Weights of a small transformer language model: MLP 1792 quick GELU, rotary positions.
MLP neurons of a small language model. Each row is named by its layer, matrix (up: input weights) and neuron, and shows model dimensions 128-255. Each number is 500 + 50 x the weight over its row's rms, rounded and kept within 0 to 999. Numbers have three digits each.
After each neuron's rows, "fires in" lists the words (lower case) most often at its 100 highest values on Wikipedia text that the model never trained on; "fires on" lists the tokens most often at its 100 highest values on Wikipedia text that the model never trained on. A number after a token or word is its count.

L4.up1459:489529476509586549505447497606597431446443460578536475467496499530457541530576422508394466507484573545562405572511542476542472602456646528403461555538500417403505405505529501558443476425442489434475594494534551459517471511575533495463523550532388491482435557549568563545518428523436519549505457507524599481468450571512506439482546502438592509507552567551421454506523521575463539426470
fires in: "years" 27, "life" 23, "year" 16, "biography" 4, "decades" 4
fires on: " years" 26, " life" 21, "year" 17, " decades" 4

L3.up1022:549419476480506533581445438437509544522466427522562459407529431496469557501572500584526384505541416449415543531558387413510498483465433430409457490510538587480407526519433506478462555500524499516452521488438438486397429510504471508484463382507497471452541444450430420522482455475454502504567443539480478406555469567559544549385513420453536600519567538543474486472538573591519445550493
fires in: "four" 23, "two" 13, "three" 12, "six" 7, "single" 5
fires on: " four" 23, " three" 12, " two" 11, " six" 8, " single" 5, " draft" 4

L15.up948:395465502475505453457586438473402485468492505444543551471536511452514558472537522490472511524451480503613570541567485538505443494492490436516566472413478566436482569513468444511488458662339473422530474544602570472513526548464535529433475487617554547568550483438536518562558483470566466510579471497489531512533473376488515481490462552546515595451511575504579480537420449484468484656513
fires in: "he" 36, "she" 13, "to" 6, "able" 6, "before" 4
fires on: " he" 36, " she" 13, " to" 6, " able" 6, " before" 4

L4.up1260:444394491559545539587548393416478571462523395488510504458476529533508514415516473468533519442456541535506615489510483546500548617643482559531514488547529450459512489572460460524483495510530460483508413509467444393503578533502503586472492421589505520436442505437519590518621519524328561480505517534475503462508471525509523500436505491589491450504577552458512446520468519450538543580456
fires in: "father" 15, "family" 11, "daughter" 10, "son" 10, "mother" 8
fires on: " father" 15, " family" 11, " daughter" 10, " son" 10, " mother" 9

L3.up1569:560485405479516438517603475480539490643536614535498497458441445458517384440423554502433441527599591451519523521408408516488509570472498614489538516466496456455508482505496501468426513445527497405486497485496443507485536494502573518496491397476467478521462510511467482420501488483490527401500516519531601519372384584531524520455558532474476489483452599537514566535414575555561483535494
fires in: "of" 27, "km" 16, "career" 12, "apps" 11, "pole" 5, "mi" 5
fires on: " of" 27, " km" 20, " Apps" 11, " career" 9, " Pole" 5, " mi" 5

L15.up1041:525540432514542513544423490518464433581503428471486555534495510496582508443472448500615416562570455480546516541533568516490548506428605561459475444436535373516502443400451537501423502459525448505493522597487422536373567586444566449487487531583432502428534515517528553617416628587511470594543492551481449473510566474459477509513473463483489527516591390530427474469566548542516518490480
fires in: "0" 37, "on" 14, "played" 9, "18" 4, "20" 4
fires on: "0" 44, " on" 14, " played" 9, "3" 7, "8" 4

L15.up859:392523478464561595409522480651470496490450585489463503537497439505613501534443504448414508561464548578493505547601556493418547586578455482512396518487442518518469552480467584466427426513536533542508508531514569578528456475535462473477466462489523536471388534463483614458525532548490478478491498491381430514513468466447500440459458540589545487572478442481554536485409530517479496444525
fires in: "had" 26, "has" 11, "have" 9, "was" 7
fires on: " had" 26, " has" 11, " have" 9, " was" 7, " X" 4

L15.up729:451499520451538574392493527566474439497590609467608491521536570485571430561461498492517573448439520434566527609486518523616416500544517606549506496509582589506422455509491505464498457450500563473464568457524452509526594517593467488428521531519476546440571438533367555515536406422481582540536480532535491537490510536493489447502506536469454518506682484507457455539532477497621584529526
fires in: "an" 61, "have" 11, "had" 7, "has" 4
fires on: " an" 62, " have" 11, " had" 7, " has" 4

L4.up1555:435526488484447432491495488463552555469466421485528459514478513432442392438544557578484521455562573462458472526528436504495502525572542619490588595440505462567521489452532585585580566491523474515494541509537443526478473597440505485427435536544503514429500445520470450477592470540538549539492534525457445520488528422508488438577499422545478454462504534452495496517486513428480569407526
fires in: "season" 16, "election" 13, "tour" 8, "cycle" 5, "race" 4, "seasonal" 4
fires on: " season" 20, " election" 13, " tour" 8, " cycle" 5, " race" 4

L3.up794:442498422511426488446563584537520552475476504420528536445459474491547516577412417559411427487446428499561509476606435484526508507508531452483477514457499675623467393372504499484550504497501543478539496518463510586520525502429472489404509518460427572511502526474498469587460504488491522502453529436544427442497569544548504512402445469390543521457435442489442499441467471419472528462627
fires in: "2021" 13, "2020" 13, "2022" 12, "2025" 10, "2024" 9
fires on: "2" 72, " ====" 6, "s" 6

L3.up1376:575559517520564516560536432536492609403394541463495539541518570523656475511459473527535471496456590471515476444436456511367459463481510588493464544456551353414510515478488519496500445500432601486485488495507464575446476518577592517510534466527482547497471454514550565468474543536467526527489471458571523513496475533458461583498485554565485463442454542550486572541464472484438556539502
fires in: "ft" 31, "mi" 9, "x" 4, "european" 4, "km" 4
fires on: " ft" 31, " mi" 9, " x" 5, " European" 4, " caps" 4, " km" 4

L3.up1625:599518547527512501484555489478514468439506510459443578563426604392488524503510534477449434514521535461514493508488460491549449482525519538549527526586429548386545561491510463545510488420497504464536536532484497487452532521496516472372591529539451544516476577466515543610517569503506486466539483466502446466540473514488365453515470545475447513459429489463491571486593507457571537343600
fires in: "of" 16, "based" 15, "2024" 9, "born" 6, "took" 5, "follows" 4
fires on: " of" 16, " based" 15, "4" 15, " Born" 6, " took" 5

L15.up520:536561509458360555508459424575470492520521553476606488486494459523428479482600530548482580551554522473350546526540495443520462445464375503450483567434553548436422457428458535476445386424429405532538511552458460500559427535578517470503430505477412577520455581492521590492529430454496568446508458521507457449509516528456528589667452503431531460512479503399404527458577539500456465525497
fires in: "an" 84
fires on: " an" 81, " An" 11

L15.up1191:501578551463485554431461478619393572525553438475561530518493515512554455385588588563489509494561567391465446490545543482499505510531454520525450540572462561508444579477598500551489484522485538574528491475557543589500606567521517478492519513476484546533537517534413399586583483490522439521477456451579470502455554579507467530437530491521481511542484494511526416471504540492519523510546
fires in: "is" 16, "for" 14, "as" 13, "began" 8, "also" 6, "m" 4
fires on: " is" 15, " as" 13, " for" 13, " began" 8, " also" 6, "m" 4